{
  "num_hidden_layers": 16,
  "hidden_size": 256,
  "num_attention_heads": 4,
  "num_key_value_heads": 1,
  "head_dim": 64,
  "intermediate_size": 1024,
  "vocab_size": 8192,
  "hidden_act": "reglu",
  "norm": "rmsnorm",
  "norm_place": "pre",
  "norm_eps": 1e-06,
  "positions": "rope",
  "rope_theta": 10000.0,
  "rope_fraction": 1.0,
  "qk_norm": false,
  "attn_scale": 0.125,
  "bias": "none",
  "tie_word_embeddings": false,
  "parallel_block": false,
  "init": "trunc",
  "init_std_qkv": 0.0312,
  "init_std_o": 0.00553,
  "init_std_up": 0.0312,
  "init_std_down": 0.00276,
  "init_out_by_depth": true,
  "optimizer": "cautious_adamw",
  "learning_rate": 0.00147,
  "beta1": 0.9,
  "beta2": 0.99,
  "weight_decay": 0.091,
  "lr_head": 0.0204,
  "max_grad_norm": 0.5,
  "warmup_steps": 307,
  "schedule": "wsd",
  "decay_fraction": 0.752,
  "decay_shape": "pow",
  "final_lr_fraction": 0.02,
  "batch_tokens": 65536,
  "max_seq_len": 1024,
  "doc_mask": true,
  "train_tokens": 364900000,
  "max_steps": 5568,
  "dataset": "wikipedia_en"
}
MLP neurons of a small language model. Each row is named by its layer, matrix (gate and up: input weights) and neuron, and shows model dimensions 0-127. Each number is 128 + 24 x the weight over its row's rms, rounded and kept within 0 to 255. Numbers have three digits each. A neuron's up and down rows have the sign that makes its largest values positive.
A block is one neuron, or neurons of one layer that tend to fire together. After each block is what it responds to, as a language model described it from the Wikipedia text at the highest values.

L8.gate31:160133133141115106120118152094158124097144165077125144141112123114123132098142158099173120106112143105157112117161169141129087153192160128170155116133106126157133147127115103111107134121093115122153143164145122181143181114137108141103120137136105117125145124136114121126090133123141105164152184116143160144087127129094129119118104122145176105162135171145112121108128123146152103100114
L8.up31:160147136122131135091085165092113145088167119125176126103141114106127126105128116122151152089134125129120100117134137148126113124149136118156106123175103100146136137130076074131105131138093172106139153164119117145148184117118117167115108148149092165156119147102122108121121111104119076137165177087148146136110071146115159144108102115153193132134116109134133123105079126136143146126138
L8.gate378:164099145114144144114137162120146169125118125122112158144127110126128155133176156116184132127114171111094119130094119081101117104142122141140117123176113112119153127117105117084131121144147138123178102147115089175120132113125087114142102130104152112111119140128101168163105116142117073126141095107124146116122115120096161155165124122141116128129085127143180114152132145115135131125123
L8.up378:139113156167133106167148167083108143083070154127130060156107122147118131133093135114122154180114133096128154126111147145146137143157130134150172138161126133077109123140117129178134151122131121073163164113127119134132164097118116134136143141122111141109129168107093120160142101091177134123155109111163161172092151108150092130085145100135134134096149146142142119129125142121108122163083
L8.gate569:188144147146139149113092166131135139174109101119163124135103124170161126150123130119111147135089197111130109101124116147144114152122115123129106134157066128097135102121169099138163138088118104100111129118123126082114142152099130090095166113149100097132139114182054175118143134106162101143099109118172140129135114083107141149124135140135106132108124146101160135140133122128129103105099
L8.up569:163133139112123131138130147106102132116085182166114123084148132148173115108106122073140113141131154150144060149116121157115123121146148105129119107160151108147139159150069139160135142149128095110101143128121122098128148159138107139089103124067151123117104132116115175088118120083130103145158168125142080168123118111115093117097114145115100150134151179118146146093111131152145127118156
L8.gate977:186100120124179129132101117159164109102132116112139132119158117141123132096164136136127147120141110094092102141121112184132158117106137088165109174134128125130123106097113076123108090113081120150140129126124132151163173123086117110102123112168119105119138157141159105125127125163139090162133084170122141136113108141106108151119110118145175137148095132140125112142143162060137108102076
L8.up977:130145120118145125204138179154150139118116151146146107166146150105126114090130072131110105120127095127121145135133176172201113181126129155148156115099117119147116102113146105107083121119134144109104137044168160126115143138128152100148152117103130114151085148163109166142128113148139114161143164107110144150136096130113072079143134144092126105116169102106116131105136119118148139140134
Description: Word-piece tokens in the middle of a word split into several pieces, such as pro-du-ced, sym-pat-hies, Ge-min-i, sum-mar-y, arch-bi-shop.

L4.gate787:143117129085118170144143078126134131138157110136135134143119105131125116104154141148099133118139136141127104123115136145173102094141168141128116143140139128118106116142148106060156124159141102105187138118134107143133141133125111147127152138087092135137136149083140151113144156184113111156122122094138148124133142115120141157136107145113131122123135128125163126154092139134148136081119
L4.up787:138100137152128191139138121159177124169110090139103145161115119174174154127167150143157119154155107178101141150149103120138086130137089136110100128142129115145107161096136153113125112149117082166130123153131126115124124118119116147147134157106128087093078132114134132151132135111147086134162100151099102134116156151109172150162184131150146111167133143118149170150125163137131098124108
Description: Second word-pieces inside ordinary words split oddly, as in ph-il-osophers, cat-ara-cts, disp-la-ced, Em-ba-ssy; also some sentence-final periods and quotes.

L11.gate7:127141106151140152077098163114139176117125104119148124101191145104127141082155099169106140121103096116110152136139125184170104105133146092129164154118108155117110128140137112093162107149097111147127130130180120135136116155122134095137168126130113145156090148106131107091128121129129112144077134154112142184141120090101184134109150126134127126135118157100143132129092098164148155129121
L11.up7:154115111162144100117099087099193103115115112181150109118157125136137144149124118072116136172138087119109085079139102134118079113132141109122128080108188091170123112137115124121113111149100143144088088112161129102141153081122127139113148158149150160136117175137136101143142139159132120157098146125111085142105067106114149120155103113107122131133147130111109101138151079142154110124111
L11.gate68:130132123114135118109122144129125139152118106097136127160094098115134155096127107064137148140142175086103153125126161140163112142136129088166150108143099109118074097127089121134095102155111107104130110132119110113109125125119119133112112108122139117128093137107134087072099094096141086120168120135176166133115166111139107123129060115146143117146155122112107113145103145132146125109132
L11.up68:080142082161132083129144147152127118081137118108145162127135137148100137108072149127083119132111156162120154104157024142120147143119136145116088153122106129138131150126150135125109119128148117142147129147137093133129153134137157102117129129165108147129124121149154130119090117098145098135132115141155137124122140143156136148078142149089142124155149095125105093145147139136133155133126
L11.gate107:182146089150106164164118151161170188111079127103143141130145137120116130115116126096141146140096100114106139117160142153135131135176140087138106138129118143114091128141125123125142094139122138144194140103147125150149148130146110114100118158114095131109136103108112154134131145141144074158130129136151139146152105085088140131172121107162125185177130178113151103114125129164132097107068
L11.up107:138088126144111173153155158136114155129117085117146149098141111105135126125112151118125119115109108113128065140154099139117175135152139117102091145137116158120146121148143100075113169143156126139143103173137165162141158104173102157163152122102110138127135123134115112085091131146138094115120100124127142115113126150135121138092140085099133160131155138177143097114105148102139125107135
L11.gate144:159124130141141129178156129107169156132099142103148099136117103151137140147164129179158172132108130152117132157123110117122168136161144117099143145151146085103134122163112119160137161113161122108135122115145130122142163124120136105136089110144073137141123120104133145120146104136138088106121076108104144165141130066139140139119142130093121091167077111114097081123099157137113117131155
L11.up144:162140143121135177148133133120156124111108110168177085148124098145107086138157112145114176115116141151156163150100111096106092146139098160120102158147138099120107100174139147124112148125118102092137101159157126158128179139137107116128114136136098124120166160127124166112120124091121105125147087137106154189155099120128184147143142146149109114119120138117097112170123159119117092125099
L11.gate206:157127116177143178143107177131087141151160126112113134136142108145133123133128116145135117143089135144105123118119123131127082135137133107152123148112116120126148085173137186127163123123126119105161122158125100131146157116137092123118104098116085122143111148138096106125135133092120060173132155143136123171155131113160166138114151112158143122150143142146138098146129123076106097114186
L11.up206:116120177148122165167155115112094108149118153134110149126110105160133139136075130108144081133124159116123111098119121112135119106106127173153123072155124118087158113144138109188109154128136123104137135134085100100117117110164118109099115094112099130147111107132126155150112133118149106136156129085127126162113104106133116156107127105127143166099121133150183124156136183101136137127118
L11.gate212:089136137094152095131159125129168127128140112122107121161126135163125087116131169146118137177098095119124134115105124130134105134131125123147128167114127144125106089135113098159153131120178142113148124155157091101110124130125116093117119137136140146066106108120090158138109162122122107151095178115121107178154151135141155135137129117156108108163141133145136130142124120115154152122116
L11.up212:111093117151106128103121125097140109136082181094126116200101151172117131146119132109116114133118128091166113119134090116133122080180114176148101139093116133085067117157157129165118129164091145122072164132153126121089160126134156122122124147078134108108107132155113121140128097128145151172116122104127110133152141133136072154096145123099137109098078113126122192139133149156128122117134
L11.gate244:116145127145128132168098144127169190165134139079103160144108120134143130123119164113149096123128131098089106136113193137128102148134150126130130161153113152129131160134119075167142123140105060099164137156113089130161155120158124104084117159140132173104125163103124133137161098123133111109124121158143134151124166134131164097102127154156139140151118146157114160161116128112166158122105
L11.up244:121097114152095134122152136137154140121131113125153130125128096145116133162130100161142140146154150141082126152127168127118104125141142085139118130167157117144122163142134156067143125121145112131109143137127124161135135142155109102119154152151145141115095137132124162110101138135126143146140115135139152169151058092115123145134150147171140118119144149157146101110168095095148087124092
L11.gate275:132151181108120116133099152157144159138091149079092142122102107124162111082165123175107119100192184150131109109138097154129079132153141118111103117087092140106121164121153139137128134142077155097145151135155129119099130153121103156131146112140148101134134180109098133105123165128068093105128162126134164142169103147135139130101146171139163168129153183119102133131097140093141120123101
L11.up275:131146151111159099157129137081125131109105131139121166128129174128123133104135095127130144123127170107141186119142117178148092114112145168149176150140129113131112120119147137101162122171103151141127168145181104120121142159119101091131104098063121113124098102130106157144103145129100135185103145068163163170143093133116104127121125121134096144196127142148134135094090115122138125130103
L11.gate472:123099108183124115103144161128136166097137141109080157143110061112106149137114134074145130131138144116112112082132149115158086141154168117142139120129110149095109148144178112142150159138125116137172102136122107104139156108132129126128148142142124109146089165127123143125134141162065118156152107147116103156138084165174148104130133142169139105136139120133128109145129086134122105114114
L11.up472:130169107077132110173076167080137106110109132083124135128146100144126089111113150137133113147112099121131166132076154121119112133133132105133124127111131100107131135123149127130119099130135115134152120130146116096126179116097186104128092105140121115145083144101129132120144129128105125144146150113172116152136131103137135157122170115167163097143159116069141116142086160146173135132111
L11.gate514:129128109143151157139078144113102098100109110126148121171172149131132122124086113095125144070103167172126078106124114143150092153176141099133127104141125112137136131120160148125112149155102164145119113147112122110174145111170161120100138178175134106190093140107124110129170090157129157120137121158152113148144117147119127169120126108122135123108150150091102097140114145106106149155119
L11.up514:123137058172152169139094140126133125097144109124142122142157138153095111132123122122122136100100143144150132096121152119107059151197144085144138112138097113165129097108141114118144135183126119120117105133099119124163171096155171126103142191180120135147112154097104149114134107143094138170120138136173097150150153172095138159106101114132139112126138151119098097165125143143104155114131
L11.gate562:139099148083122138113117167185153136114103149086094143135098142105154147066146109139144124070150144131108120094105171156126134121138125120132145116120118129121120154133136106127122125145137128112101140100109101125115092118111107119118181136110148119158139096094134116063116190132145108078128115147096152079160128131147159086168126137114126125140128143121142118123118155105149142097140
L11.up562:151150111092086121141097167171137128154142194107092162140164107164143129099178150127110111120101139090163124145126137153098095149104149113132112155143106064134120113179162142112128105129148124146049133132116099088131136123112120125117178127097154123120129114116089175121168164114136129111077119099134138176130097143145156140167119133139095126108080189133192121143138138128123136146141
L11.gate588:169116114104148127125111128131181151127128151118125148201119116121144118143149105116170102163117151105135131106141082132145095118141148123151123149103103105116152101155136121081182103105114135138156113094124094092155154089130111120095159088097149140174119118125134153110134156151123065142143124125144136088093117112141144121146138121153120114134080120154169119145153112116132153107114
L11.up588:122159106122147122165147088116108111154110133121158169140128141147120128134128132144121115078133125140110152137149130152109095126111115131127127168093131076135117112096096130125125173102072068147143125097128082110136147106087128168146116154135122118159091157106095172086176112119090142149126130111121148137119122128117115124136107119131130075176128176122115115122127106151105107152156
L11.gate621:119133149119145100090110136107092169135131053092103169139089127099119138088119147155166116140133091088120134119095145161144092123140151151151102140139116164121133142131116090104161125176148087121143080135166120117131155128131116117151097136107115132150129163117096136102141152124125099154138126116151145159122146126152151089115121141153136125165113154115148160151126111131142119083125
L11.up621:134099136166104119099138149133077119098142122136133085107093116161162155120092112143123155090111125142113098094141162127122130104142121134140127162140115154092139143153157105139143130108126168142141126109095147093106140120123116077093216103105141101139077093187150110096128117115153128109125109115156132134136113129120139175114101147098128127198104149158132104109105069128120118094129
L11.gate659:141126127133128143142127164143147152116136128079117144118090095114164111124127141183122110120164110129101097132101108147122135134138152148153101116096094170089136149120116119164123143133082131151136160146140093128099132181128165117104129127178137122104100175115123133101113138137121128129117140155146096106189131143169159173115152165161157123145070117147106112112063149124116136119087
L11.up659:113113140112110093132124096145123155078110144072125146145119105156141152141130164169144132120120105136133174142127135108162136132138118100126104088137106134135120150167114164157104154149130142134124114163135087123165145133144129126107103137162139096091163163092128093132108091144115115087136163123129198115192182177149118132106130132137132168101116163127130132108140145113164131139086
L11.gate859:116138123139141165165088167128123144121108150107122141175083103126158141135121134181133130128126088120137113117107171151158102124122118123118086087177070115105128124092133124090142102099125114151131147176151092141155134138127104139154183131094095137112118167126127145124125162161168096169100144154095082131158085115149092104136154141128151114163137090129118131118091133071131157112067
L11.up859:116120159145116094097124154096135128063148169095133132122119129116085152127116178127135156145152127105155178103122162149119145143138106133107195138143128069158104136105134107175125096131147133130097136145092156117128103121124174084100127131115129081098145138149156127130105116140128141150170143136106124126139140109115118142127119110084111103158102146178120142112137096117100160125120
L11.gate934:146176173110132107091118135189113123141154162087147130161124102151178134118156151116088133123132159110108147172120131128109134158160136127105132087180099103108136109139158110136170152107150103120135078088111111163097137104158112106128177127124129117116142134113118124136140142134084119126090130153157137149119140121118181147108103139123140150129112167133139089172111122105186121096084
L11.up934:118139105149108119145133118133116117113098096103097116157140156165099127110126166175109115098136148149136096101120064154130100123118122113160105161086150115116139148123086127147151137077124147099127164138145153156155118109131139090113083122171118113133124169119154122071145107138132171171090112112104121104159118090159178131107123113128161141122133110135073142133146112113106143121117
Description: Short word-piece in the middle of a longer word or name, between its opening and its ending, such as ele-va-tor, El-vis, obser-va-tory.

L8.gate141:168110132146137095113177124128145123077144142115103170107159073101149105124125133102113118110143189058133135087153107144131120136068145108105130106136138114136114116083122130119150133135146115130136120132124129147110149129125159114124107139153106165119151133131111162130094131124103126188103129165136103097154108124141119150156102123107162132142112116123135118105132113153137118111129
L8.up141:122158098106128124134157176130169161100134105133178133126136135123106158137099160117143151138112122115090154148106105161121166150110135150122131142115134138120122090124089122064115099123126118132120091158138131144160110134126180109116178144159127135138162177132152089089120121105083132150126130161132122123143092083133127131161102150125146173110116099086106078106088143123120142124118
L8.gate344:133132122143152112145147081099133136152162127117090129106089130130152153145123157118148145129154125130101117143170132100145117135167143098151071162138145127146174149145110161126172145142105123137111086138119134139139140154072123100102121157146095125133143111125132158134139113153104099138102131112133127134141114086161152123130147171126179109113149118149089181125124115061096120142129
L8.up344:123132125154136103155117121119106115134136167157147121119098106143162156150097155136115089130139136127081142127139093126160155155101114100150136162130116121160160158110134137081130162166129139096113128108165128150114130139124133050147133102138126113138112132125129116116152087148076126124139128141095137169139097095097165125133148184163165086124146136133101149124080131099150110149162
L8.gate870:141124123132134118125143109128112160129153123128126159132119118174153154139105115136149153150121120137118132123157157109139117111116129104121138133129141102119159145144132135123161170186165154113155152128165101125109124134137117177099149088148107156120126096086096148156144159157142131152110132086106125179157106107121204161136094177132106102134104125174155132118099128141165105118123
L8.up870:166125107107148136127155162115097112100136108106118138112140118103106105152129118098103130169134138111086085155117109153138142165108142101147102121122090131091094124097130142134118123100151120115119127101107096123111157123108154109105115104156123142129171087121134115144065128084087154122116074155113109137096118106130153109119120133138147101144114144113100127138121125085135083130126
L8.gate971:139137068134139117091144128137120139123152067093103095123117079083133133128159122122093162120131081103116127117134091143181125121089133084121118113177089144157120180119132141118120116166110159120133118152120138131118137134151137129152139102137149134133139156120082107108162127084107090132110134151094109128117144139119128093100132153136148120170106100101085146122074118101139113133171
L8.up971:096075146119119115128151133191154141116141161106160132148096116124132165151121123126126146071168136121096136125110135155135137113148118151125118122139076117166108156100159123137126145141088195107146093112133190150118111147129116140112100098139142099104113133169179129091110132166154141174088130111110123154139164125111145184107076140135158147140127136120099115134099144072137150147123
Description: Prepositions linking a person's role or position to an organization in biographies, such as member of, chairman of, signed with, professor at.